config.yaml
attn_scale: 0.0884
init_std_up: 0.0483
decay_shape: "pow"
batch_tokens: 65536
MLP neurons of a small language model. Each row is named by its layer, matrix (up: input weights) and neuron, and shows model dimensions 16-143. Each number is 500 + 40 x the weight over its row's rms, rounded and kept within 0 to 999. Numbers have three digits each.
Before each neuron's rows, "fires after" lists the tokens most often just before its 100 highest values on Wikipedia text that the model never trained on.

fires after: " |", "\n"
L6.up555:482525489502465558471486561413543488440459552509454479497499583540594469521479499562489492451604482524488539479497570466444489475514454585487467528531428470456560426492487503488539525489459504360447501514472429513530564497435558469439469442473495450518520536504511517510443509445487521539488556526545573530491480537581427456415470473433548549484496454526487430513450474477492453524511

fires after: "\n"
L6.up1184:570554476475463458463481502515548459522479428464592424567479515464453485493515606546504503529496544511524568504467451471551545471593495465429483498495454537454500513482503489490466520497472494524482540487497589543485580516505511477430525542510458574469495500508448543589479507560485515519505548458445544501484563455484533469478508450519461503490462579501510532537562456501516486535407

fires after: " the", " by", " of", " to", " from"
L6.up275:537553503478509471505504508517529481548514509509445508513468579586579575490491450474429494471505474460454487483444503473500432513491467477546458460469510500482491428487530457541497542500511549516568503527490521494511533455528497448480496586536523514498453470461473605524515481433468459454458517508565497479388472500510528427532536506541496505447558468509434541471532505528374489472504

fires after: " |", " Points"
L13.up543:518494420585461487521499487447441498390354464508514564493557513474507476494444554413470483482520566478491527461447454562523415508518533495516491481483538460488568524529455551519459513510554433582524509522486497499432483513492465454536465496508456488422496570479473507563549513438549580544491590490509491458467484447484472485501451484503532473499470468519506514493467523539499445446518

fires after: "\n", " "
L18.up269:576513476503498491458537519430549584489542500470484480482480454490481562536484494478549525499442495506435465439486427526480427550486433425463465459559570524538519497493416523441461541446477444526539504472521548497452445465536492475442459465479441527472511558455510521581473520453485525580499549541538567505433447553485458500488449466520496494546517525593510527426516413531536523487523

fires after: " |", " Released:", "|"
L20.up1190:508535411389513446448520541583528499514477514533484499539555486520534471485471485528508553515499502544471453430458451421531487519460510490518483549492509464495499502523550485462460509503484529441520449516472527445512542513536506565472514407457536503474498535480479483495488449477444468524508526487499464609473517415434512477441399531541487552495459466540461499500493491543561475526442

fires after: " =", "\n"
L6.up1337:519513539458448534510509449494565538514550535528459558568472491478464579451550502487468483546483491473520546579449581512528562463548517442400521490491459607517475574441444544495541512537499542578431438553448551499475473524528517526459471582531550492507541474549581508490482516555519501506546473483519505516529494457502512459504540537579542532484450581484477543595531492510498528410528

fires after: " the", " The"
L6.up498:521455517503482473507499547471485474481475556430545437488457494474477499459524527520506528453497521538477492482497443462495541463577517476533470486537480516525512444548525456423500558578473520563535452466530469539527523458529467535520529496448525476550465525513506574522506493552501539499481454535512497504481474454552492551470489501478482515544519434542481472570499534448434498493480

fires after: " |", "|"
L18.up883:577475438438471544553519526535503559445503546489503460450476570546490573460540497548480518458517520523472540468524491498538444481482486570587439472476487556515512502548510496426489492517541539489549390513459489552497527499547526528470480538485433493526500388442460524496503498514510454475496381500468484489531461496517440474540464544578522447503557485486557477487457491500454466491514

fires after: " |", " ", " of"
L13.up1036:480517521494431548567451472489471494543442486488509499528488571424487485422531506457543475472484537579469444466447540436517510474579504513549479494528528556490560554487529502535494520524527495510501463498462478490509463486518502533512473492442528511456503440453572508526495482478553515440477464499519491500510548487469546474539567542543509532461454514489458527544525541483514558497390

fires after: "\n", "a"
L6.up1319:488512515546403497561537462552465533543468470479497472517476497555466495449528513464446472557531463440441615527526518490479590450539531522457528504497538568600466543472562478512561482479465537515560539544392510539520579525521538465401521573497533452485491531515457425516441526471577503531507493489515495489503476427518453542584440612532583526482526512497491537559534547477489459489579

fires after: " |", " ", "\n"
L6.up1074:486573545540463483455583478550503534507501522492464546543479523476496497485478507479493501529501545487530587524495430483563387520515467506533478504576514534557557518428495512539546509502471466508471521560519527450509479494582448543535519537479542508452546516501516568534555519410431575547515554472517553442420511535443500498440421481604611448518483509477507479484513491512528518489518

fires after: " as", " was", " were", " be", " are"
L6.up177:534431492507535474422522501531545532386404460478473443584527480560588484549476485473447507491514540496513446571490508524454482489471393523536569525522545498502522491514487589486464432552497471461435589511454494460535515466475510528500481421492516511545517595474515508496453522527534491468434520544546487486501571488471415470465480523554504503460507445501437532543511510492450527412515

fires after: "\n", " ", " Martin", " Suzuki", " |", ")"
L6.up936:532536458517518538475447512480489514506475490454454446515494405469442405466523505472544531491512536521492474492535507488472503442546429523472481470479502533432546562499535524451510518461497531454443486450532484600525504463569484474464621547510472499504470532523549577504490495452508468478567524453543501478547504478569500477475535522536506568497523458475469498532565480502531517545452

fires after: " in", " at", " the", " around", " of", " through"
L13.up489:428576520460585504450517496496527510480433496496495553552529469477455530479471384538500501460460499528477510404432405456550488468522462448489447518470530505489531531487503496533492520505491527508522542457631478422518420512500525449518513460385459509570481413543600527491465469523479546522534540497506490448453512476484506500499507521498475473472456441427501486391563519364499456533554

fires after: "\n", " Event", " Challenger"
L13.up1178:526480480490502495516532519491444494492527498505562518469510545461485491441544477397547491506480501451486503524497494495460519531541564493451484472497528490493436570431543518449530494494548530498524448526494482495504489506488464476490551508605516511612550524522469489527484553483587501485545423502540465529470480436471511494478528496573495525455496501500517543553453574502485524504567

fires after: "\n", " |", " hold", " "
L6.up630:481487485452418487570518534495530527564547434499490540467475586526520558518556547476473483506503446498531458505498461483426523514425538519413473467492484495548503462450531518503550471480527527529543469524485440477437494511541504471495534507498451568497480506525467488444484450538492563471480492530513561511560469451540547489489504464611517517527515578547560502546485603597515526581468

fires after: " |"
L6.up818:437507569515570507482595480481506495508478529454546461578474518481474514464507449533544580498499525466533483472538527473522533456463497556474428474519497492542541478481508454585470529528485441502498557530422467451513438492470572620504525482484473533457590474455393492526520506480522516527499556522538596511512466438499480455450513500538540472480500467486499466555497515506532480505525

fires after: " |", "|"
L20.up1219:496480446468412468451451533446520547478477569493513456477523499565527492377492502484499437504507466495451525542512468509475506459496543547528489546495527517491581496520408544468505463506464502519455428482471491546496491514444527569452573514414512461509507476525468524514553540501490442483523454492486494452506474455567574475515562479513484474434508541478482462527563443440451550476455

fires after: "\n", "-", "|", " |", " J", " Block"
L20.up1407:564509510546541582520469471480490501549471484512526420493503473524470472524504470496550505566532389535496459526514471474546489477490540524474466461503459489463547532581452525476469463572464439482449534519446500501506482458546483451502545493538454560506512526493598567487419544491473527497571490538535473487470494489544496496460559502489477543440481450440461576495520516525540546523495

fires after: " has", " had", " have"
L6.up1084:514508432505648500540568443540503430519478449461476470510516510430544484526457501543488543576472517535522505398443568471483494543470390482579442514485506502520440484517406523487450482497586499510548512461529504501477577510536510465437517527473533494540554484505497539460434457528458534475533479537543382422446545497472525466486517541454535506483513530447489458532511488469561511459506

fires after: " |", " Republican"
L6.up1352:518549425500508487481480455507508541436396457452528497522568565495371500500538484533561477505499548545540465461560507493530582505599502445458509460470494499497500521523463562559485562483503471502548588545543517478508516502481517472523510506494487477449539484459493533479521546520450536517471574453437493477511529396503522548433433531495460503503493462475523431564498539486470505494571

fires after: " |", "|"
L20.up1214:465430449500510532513501479540441537466455486502588493546602533441462543579483455487441511475474561472372503421536463480544504575499494465526522497552504450474507463470487546512561494513475519517550550471514471467475478485540582526517477478479527516440445509492419481554509470545493563546488550492546551473496536464457506431445432451577476448541494488491482561482492576514544432510515

fires after: " |", "|"
L6.up927:575529468479478506467448485572517486441506504503462426492563495488516510509512483490501511565545537522424525513491533486488496485522474465450531502554463546509528468484406529499508496471477456481565509518503494439495502476483491459499446585431578525417518469549518457462497491559454566518479532479473483531542502464510445533422499447499520562496481508510468398524573407571512556492453

fires after: " was", " |", " is", " were", "\n"
L6.up910:586532424536502523498479507565536503499499503514508453560506453540492417464442468518495481501520453503450546490524498541452474533494535496566517543482473571417512476524527585479556468526477517552518493509522429457540420439509508513510515559542492562517524512529484449526503489470501520493540512479525457413505472526472513435576483544572486497540561462558571396524532499483499505535445

fires after: " |", " Year", " Title", "\n"
L13.up443:482488507484520474483521486592450506577523469552433425440476531518468484485507467527479476522536527598566581448491483464576498528539564494501446522519496485475571484498537567502507520440512545490550476486489417459478523506586434525543490461443502528476529495496479493400539502423452492474510545494433493530566501539497411528485484492501536530522530475503494447534444585490470515477553

fires after: " |", " –", "|", " L"
L13.up1077:468492498504393449504501559486461507493394562418506530488505531493494557441499440489445594505489530539502542473526551524430556521470467527510546548416485480496544519492506515503575556479486424489548481428560540527504523438513480580429458464543479483518537411503561453425543488458494532534540479472484509481526513435498509464541466527505476465502513486496508450482485501510450511440530

fires after: "\n", " |", " 1"
L18.up497:480444396495520431493557636487505509476504511533479499529476568479476531470420528495480466511503508548514480539477425529499472486482459506477518531574473479495524503502498541477497496497535512477594490502546576460494470473498564509496490501509444479498560498431452559534509503465478469523525509541472540457494506474492484547559411545598505432522396481469461486491506490450482555506556

fires after: " |"
L6.up1276:517501432544531497481498415497521520457379518526553558493467545500462538563544511519539513442596459494528444500539512434547515509529503488478460566459462463439437409499492518506477481483544478531495536556544494473508528412516489481492552475557535515482513457515474537527513496515468547471495490430512503476475479498463467515489524457544470476483462544502510503527506499507449476492480

fires after: " the", " The"
L6.up1431:501533497493493437429519495497501542488486527426452489477505627551452483534479512471486539505441452472476581475479432475512466493493473455508506531521558506579526560544447530461502525456507520505492524526564448395460542541539477608480478552456500500453498519522530512503463405453486507501483476444478492568513466461532457432462473455513465568518543423527481469563531436532473507449447

fires after: " and", " the"
L13.up1500:485514573538478558544524509456482454491516517501469564504549513481459464500525524491559510438537442585475483514465454451422529481532464504489496476520513539567503526503465465471434434478534465553504447537511446533481525504470506528504541497541491425555593566461494550463475475521458500482468414583487548511475490536515420559355529422497512486537483511507477480498531531459494469466504

fires after: " |", " Result"
L6.up286:436548498507402545469499500556488459507456454548578420559529590530467516498482520500509498523595515454563487533487494498589469485445499542555528500427549560562526503517550493556411521464520520570446546481493513482522504479438491494525437506478511552482534519509467511482593445398508513573504521527516511555548511450478511553498490512500500498514500461479585443532489492499502517530503

fires after: " ", " 0;"
L6.up280:512570513501493565569468457462488527532539539506506550496532554503477504498531572531466525499510513480519510477442534453535512519556520495550526444485472499451516460470567499458540464554512482473508473475523510469510464427581525580456435532481543442539505491491547579474531531480474469473560532565507487520485457463442470512500533506469564471484497496407479552556540538502518477537491

fires after: " |", " of", " National", " in"
L13.up559:508546476436499529438459478503530515493521469468449426423489510511546578446555535537448505438550493530483578445512498536547566538450508545530463496414460563463525454475511515568462529521488524519522481600542525558455575449512487514536474599439523450459438533502503461488531523468509534505492562495425515461535517522471477531496409486492567508507472438440423453474546484544488495503477

fires after: " a", " an", " the"
L6.up1179:550526481506495454547494431532493513483548522456526485479491513479489549555467456457497524547454532520468420479464497468496483496527480457510480414451529491514516514489518497527477562551484541465509486499530502521492480477501446529430524461489495504579502545540487497543472585510500465534642512488512552565489494467483552489412487496524442511469438465521537491502429524468525477478496

fires after: " was", " is", " born"
L6.up1359:488515539546470530493446511508422473549543527527544506455514476491444503477529498502540504479484501496477546541548455458524509529531536481532527481492482507539536487569502462515492548470497565512469428443477471563423414546572470517470557489440531552465491508487471459489407511529506519489521517424526491492431525492491592477474509581491460504489494553412499507570517527461503510475497

fires after: " the", " a", " in", " to", " an"
L13.up1345:462475458526565588558485507508495519411500580506529548523493477538534506493451469477447505572407479539499525489565504508538493446541467510502512518507558505522512553448477533486488465481546533502508482495520552540459516454540397474517516496528531494518481434519530511582509520533414507522587440462507472492502443505502570479500492535474480514521391488493499463548505547473541481529555

fires after: "\n", "-", " /"
L6.up395:471542496475504432454547479497480490545571522539451521533559486567453496498469461499477515493545453464532510493537500530538546530480501487569494494523491451512503560451554462451516464512533512515510460501473529519521478443412503523525564487536414613503546498501512526452516506475507549464551500424484566544556450497526460432462494430509547511480546556484549502495483478469476494550366

fires after: " |", "|", "-"
L6.up593:469514464520516445474547428469482488410576505570527562537482497470469503503488484532522532412508447518585477448514452478507564575468472476564504475489516535517439501522537502503442590424533447532523491458549488483473503544512517499535544456472563529521516475506542464560508512531528513490477502519526490550548502441502473545525502456502411459507505495467559463604532560514510460505484

fires after: " |", "|"
L6.up652:555518493514499580519556446510508479526488514520533483543472496466540480554451508482400484534496509510471465516413495503458490482506530512482508521449434504478516548513443540531464470495494530491492519499437515492521516495475548496527498407476544454545586522519496512528440539563431520565491478500546492549478524460514478490463455553526506486485483560511455434506507499480507489524464

fires after: " |", "==", "===", " ==="
L6.up832:572513486472470478526567529530539559495440503520518476494520578488529501505501483527505511448544486485505522520489464426503476529506567473526435556488520567591537456455512503492521566494562515446540481556546526509510478531456566469461524453438558465498496510484555453504580463465474534487483474538507511489540541461433508462533498506461458469471443510477526447468492477514505538501498

fires after: " the", " his"
L6.up1090:460521563511449433516474515535489516601494523493475532454460585536572537475518535464510545522462449526481555465466502459492501444543511492564412562528492503508488560540462525524500523489548504573449381548588493422461564464563497442518491555461456502472490477497545541535494459459519483456499446491515502550508479481509514457524490456546504530532503463488491499557552474498481506489459

fires after: "|", " |", "-"
L6.up70:473471458452525514521494393528498510583479475513496435490482422456519482533525438505469514544489485428462466499505464514492503501529478512491550510408486601559523487463449503522432517446505523601508455561457480519511522491520498517497538575507479479536465465507423517463412454469491531483525504499515486489627496526489541546574486488557517518518498500471561439488573464473442504580474

fires after: " the", "The", " The"
L13.up1506:570575536520434424484499537564573451463478447491509526487560481496531538553415476498519476484548519576553536537536554592482520485457508518529521416516467497501548491528580515480513490435498476569538459435389493581505460498519500495442532564510522428654479496568516562529481481509520463508482469519460518430540452562570543481470443492581562502545472426496411521509504548465474479434496

fires after: "\n", "==", "|"
L6.up1329:545464461452500476474465514489551410539473552437497462512491460471463520521506484400509540557518551430522519537490540476481494486555448509518493582463553504512500484492513540476500490474427527552467517455415490547484541498464503485432520485506520518454537503486498535558455564538502505592558477499498514450572510515532554476582577524506530505551455503476523513556460516500494484418499

fires after: " |", "ya"
L18.up915:499565526462483522547466499466498486511492516483462489535403593489537526561515467445532494486585485511545497431479487504460459529525481406547489491509419524422489491445477502453450516423513573452511540526460427467466493465541414450462512463524462550509440510496477496518487462533473503571503504479452526495505512560620524569515484545516505529451549442530560470471439573503542446492511

fires after: " |"
L6.up397:456484505564558492485555460523554541423506550491503435562457390502527447479541440497502493506494578551489463473505519517528502509462484574472462451503468496507495512468503502600538506505519452544493579500445480404504535585439543544510560560489533581440499516478418444445490503563491545518456567503513483502505571456474440523496565436482484495477549500496511404561462515512532558530502

fires after: "\n"
L6.up417:554529543488491451498518528538549600505492451484484498475387529472543489451503445499497521543499498576540484522525482454480460549443457485492624451515546566548469440470455493487511445488470520491512515437553602470469494539571508521498449519468504425463507499481508524458519542496567503456472455526545507492516516502546425568501506542462518461538453548483472497532518537508497581444443

fires after: " the", " The", " F"
L6.up871:434576523495543495488532555509523492520506491545514477476448505559451535449451505479525508576501455517439472477444514524496488521512507498561531470571457480505513487473519486487469499464467518590523499529504567549420528502579479538515546408536480448467420427452484464537459598455539537525490507546508466608495455496614503476459550502511531505474526466476448489555526442460412539518464

fires after: " the", " The", "The", " not"
L13.up731:474518459448472572405499476519551449508486554515445526499496445527537540567448503495437457522517507528510500516417491548463482483549477507451556449580547501508473550477520457438473516482460501529531523470389541513478523478524543437498457464481416537518439538492461557551491483439456485532442506587504448551505457420540491531459520493452540482506469446543472538530479507431500486437492

fires after: "\n"
L6.up1422:498443524524456421502523526435540462448500515473504535521521563533467481520457465469473512489597526561489494445393500488490548561461409549399530505456476563554512508466523531424448528480534543496485479465470509465529441486438498454505527515511438565492486499476483479503495514518462498515556519465545477500577541537552483525494498471552529517527558535489493539470514560554451507551436

fires after: "\n", " |", "|", ":"
L6.up484:507588520556445486474526492535466482536515499507518409553478534509565487533513543533471494549588488467515548535428493474550404523459513457496526486459499533461483469465492497548465571512482461572551481506449514481537529515458535456502496536493482524431572513474494491417471510514415547549445506526451559467533485503460504471485488499570514503446480538515545449517542491499483564469469

fires after: "\n", " Admiral", " |", " ", "–9"
L13.up36:511523451487518470508460516468456556451446476505515451509512483516505436426530490487445483506544535598519459479525528541531521495563506541480589502478533494447536544531519508536492430525550459471507477432511482544483507474508468412410480495498475566422570437550567439455467542497443466429449527553494448552507528533476491486503492524550513439495463446597499503512576533566441558539569

fires after: " on", " On", "On", " –", "-"
L13.up565:478507484475537473458549513510569452500442451496497440500482455373516521424511489445525489494497511489433473478440466545497488477522443519460452451477481468528497533569459484524479522439468508563508497470540489524520480497503476454523478451525433594522527469561474481518507505469520491573513515524512497468501471486544527491506468471570544544479473490520604464537483498420405439506494

fires after: " |", " Lac"
L13.up1386:490558461456454543519462530514474459543463426426486431491536475441512535452532451478464515447521513491567567492528540533543528501506493493494517457504489530470525552453465530473470477515508520581480546503531449448423509532529482550483525491435528551436527485515495418450492384413496455423484492561464508569570466572446541539494515524548513526514454502506528493555542524479511523497445

fires after: "|", " |", " and", "-"
L6.up599:569518435446477477517453453525495527511576476471494462531457459468476475571504522542563500485552507476495487489513439460484482513475500525467457532498506565427502464437549465476516568493513532442589451481493476476455473444540567490528481453457484528478486484490589511554503452469483453513509513497548478509469538469455484467496542560504490553492478502467534492521498480503461460413476

fires after: " in", " the", " to", " first", " this", " In"
L6.up654:424553500507520545488521469473530532495526522474522482536475446543502535505525530510516517536520450495553526577449493545529519527511573485521451517514493490521540541545442536518513372464496498525559576575555479449494532435494466437505414482468485485416457442517481458502469435503436491572572442570462448436517482512522552489454505493528483493557510448545566433526451512504485518453532

fires after: "\n"
L18.up753:532536441533459520564360468525533525479475534579486522547448512532456466499468516463530515491475554556450466525496549419466532473461561544578555498485528571582518437538567451533456476462528449539477531556440459533537541531452476496503506509511442431488484479523445546510470544462478466508491497489496504499478541600511484481546519512509580513505468474542453616554611538490456414457527

fires after: " a", " large", " an", " A"
L6.up61:552541441470505486502526532483460501408504468466503466514503462428519533478543475469559542612561480476510542460523432541487482419502457505460586507426493511468459520502511521469501452495440536492551503534474446502468520485571480459483475522501516449529522501532460461505576449511529512489496539469538439595532471460505519421411532491481515472550429531445494460519487537449488472503474

fires after: " his", " the", " a", " her", " |"
L13.up854:455506471496500522514421495477492405503530582468513560526488591538559506500486464499515453552499515564591515505409465594449527492457510481505522431500562483520500505488566491497535491419571535531490478520463466483477476479522464493440528438466540421419514491481527515476488503503555510493558485493498462413518401483485458517465421505482473570491605479529496523528404483567511498492481

fires after: "\n", "-"
L6.up656:557547478541512440504521420549463508429517446486433467517548506485455498558518497564472567520501494454462538485542454496535554471477499478478483583510428502512534563502427565435475514480557453493479476566493479538514499548480506515463525545469464565507500456510469533513505595466448479557505555437481509506505481546487521553513506480477612551461594545545475495448517436482443517501494

fires after: "\n"
L6.up328:468498576483484443411429458526461480509503487485490462491460521579473467595490488493513472507464514444452511447481540514526464522520504475501454499512454434424543515508483501445472428498459512412490532461521483509553555492527512470456555451525461471503520558505462534567536443501530490488506564460474508451504427492482496474424517512503496511522448519407520524559549465509507456546447

fires after: " |", " pm", " Score", " Time", " Date"
L6.up673:542528444571509542532511466484513479505450434469576436504499579485403472560512589536515560471529503545505472460454504456512496504403471484563476584443492561497547509469587539511446497463525573510479514481467523524399492509516515452547462474457504465502532566519518538540494431464522598452477532490569489529548502483493493474424481460553486521492428477435495502505481554467533498507463

fires after: " the", " The", " his"
L6.up758:495557486513515517472513524518544502611559492467519576557483511503528557482541500442465499597441499476487419476476504477539512417565441525512512532486443427522461506432461455471517544478521402567410541467538528525512521506513507501446500611467436446521459497530534534461528479484524519513598510522463518496434495423516499472551482438600464458484481419484506475546580556512475508474533

fires after: " the", " a", " United", " The"
L6.up530:501478575497457530493457448518537472465512460516541479518462430527438464437474474528489559468460513559498520628463492526550488479485484565513507461506466554589466499454584435502562428519539551456496482468517482426483511584549546526489517510494502458462564553441506530503517480499481477467447460569510504519489470552566479489485499489519567508516525545511451502543479438500412506532519

fires after: " to", " was", " and", " were", " being", " He"
L6.up600:509501549517554493533506576476567522497562410562439555475555554501524502547409521464506542507513551500499439527549475422530538532474519483437525511481504426532521490492473517464572406410499514464425476500518524579515558514511481517388512488481566507539529580454440538511439464501539461538436522524503473502497530436453427423521452520524454448543525423489472496465504395529505502482535

fires after: " |", " L", " W", " D", " GF", " GA"
L6.up411:449505457460487515572535464501534524468406530538568437547515502423490508493499559526445565561513534492521484505502460461503468508474473464592531441457500546478549531516558436509476521369507552506416544466497463481436541480509509527552442444548488518552534477533485485553487481456509514547462502498532523556587565517485498435426560539480451531516439484506524447483537563437524546487522

fires after: " |", " –", " first", " place", " 3"
L6.up352:569497481490477415546562522485518461516555604490555531561513473439504526508528526535438561496509548457476494452469518448534445515523551498532473469533508528457549517441492555477466570440506430551544492423463498506469553528538470462509510527512488484482522472551477546547509541478492547531503531478516532553497523554476475453469478481509481455517449416472564491577447453447524511524533

fires after: "\n", "===", ":"
L20.up5:517549542426512467523513518468488555504469542479503444429521492487568496479524498478446554529570489512524552472502512492508472464463517452583600483457498614552419567513429432483472445462538490519476417501486528518494558522525492536552505538480484527524481514477529522469544551494436500508558527522509488499508408567513449524582422487488525488473509545472535446454545483564460463523514

fires after: " |", " dis"
L13.up952:467604502497562401473460580484499553464491482528455446489560513546480600540526532473538501485523465489526539436547445500411494559470505495498482481465439572580493525490490467456519512494498506545536542512533476516480506484464573522517554517476511586424517535407545492488481527538501492514462512509487470439527502479496582480555532498489413440533471447443592576521457537424490487517446

fires after: "|"
L6.up423:530556531480481490520490482489480504535515505445490438509517493553482480558602474532513525531486587526481488520418523494471474495504445487510548517429456473512460567496458514388521523511517535491500442439346496487509454519489483507488510580495580494544497508516491471481496433486539535583546582450476500480561448506436498498535524448521519545539448486495508423541509501505464518510541

fires after: " the", " in", " of", " through", " into"
L18.up741:456450504478537520499492518531551525434475515500414443501463476502557594488472469498597538478474499538607541502503471471486555500478515425513489519493561483558507578520539598457449451479475486558523503498518483524513470492504454449502523417430517509554440483499514474514482451525433569561597492511520489451527492483515499512552533484372483472474526464502520461497466476443524463573496

fires after: " as", " was", " be", " been", " is", " became"
L20.up498:491506539536470577484487520458465541458537527491537488542533497547479478420496499546504526438601496463512529562488527474502473469459472529504517473527468526452498502520442531524510495452569522461558450477477444467516431504485475559464477507481521498457422401521515470422511509459440474483512468563532456500449540483508552432552474476474510495475454472399501462497566549488530495504531

fires after: "\n", " |"
L18.up494:471520537511546471461519475553499507532497499449479456556469458603484475495462569556499494485475483480535575456518515482507496497557462463538506430550509489493501537490531519496543484452498447500546406511511517489524453563491490518395533480492551458555478481516461447458499488507475517517474510569473542482445530525539520554516476467553585494509431508500559441518527559496529479480510

fires after: " |"
L18.up1500:581496530472487568452465552493491513517532455540483519533438517482473514522484496472501519554479469516481452484482564526479456475595504489514439502450446507547522466446468529464449539513473552491537501534474471564526484464460410470462564562513489582545522528552478495501448480436463485472465510489558477594461489534560516440420469522480502502530462442485490563434528526540543495453526

fires after: " a", "\n", " A", "A"
L6.up72:562503580436504507491494497510529512448528461431546522491464483458483479477518470520498531474541480492581556477482524565525532427455473530498508468551500490466406466569440503492570454469468546462573479496433482574494540419549505495500397479526466435483571530457542452507453485497483552485484507551487511547553460481478490494482484476493459509488444524446501520467538572523507458509485

fires after: " is", " was", " the", " a", "The"
L6.up176:468503488408458540484419430568458489494467436460541514498488462520423501572461549384499435475430493453486481531481486494470456557461547512549553474509470523470494578568580487496473441502544514475448555492498511521530429513523461478469519531455511496477496540497511413529498461477460510514463505493534559535541504471517493503443455541590514555566509501456465545505482420484560547412546

fires after: "\n", " Votes", " |", " 4"
L13.up307:449461480523489510454541557498546516438517471567566473495529502436464482487487563414536499481487578456452429499469509546471448449525431448491477554547529538499441445522506502492472537440484473455522515506574542569497513467503490508506502539482533520519525493452521582510488569469511488489548521583497520461426538443434495543514509469520419498582485483502458540552506546430520524512469

fires after: "\n", " 2011"
L20.up226:569522495532503426540456503508479557517448416574539486484488469507550501559498507543548517465490503576538515487478493491479544485466473523450584517454487483426437527485492567477548456529523499488447544451479490411463486492500507427470520522493440495495502535478547519450449481451511569490528434517483476515557538482430531531519551490549472444559458512539474548486493503508480575511498

fires after: " in", " of", " to"
L6.up823:452537507537534531463490518420554514507488523413556528544502592551543503544475442433520508534475520493417462479510547463487545471525474421510434500534482536486514531518483515533501525530519444561566504482437562463481508561524472443525507538454483510511537512514534478513513444496481571443532464476548460462453580484474504510455451477557509471480422459459545518510600503460436496489513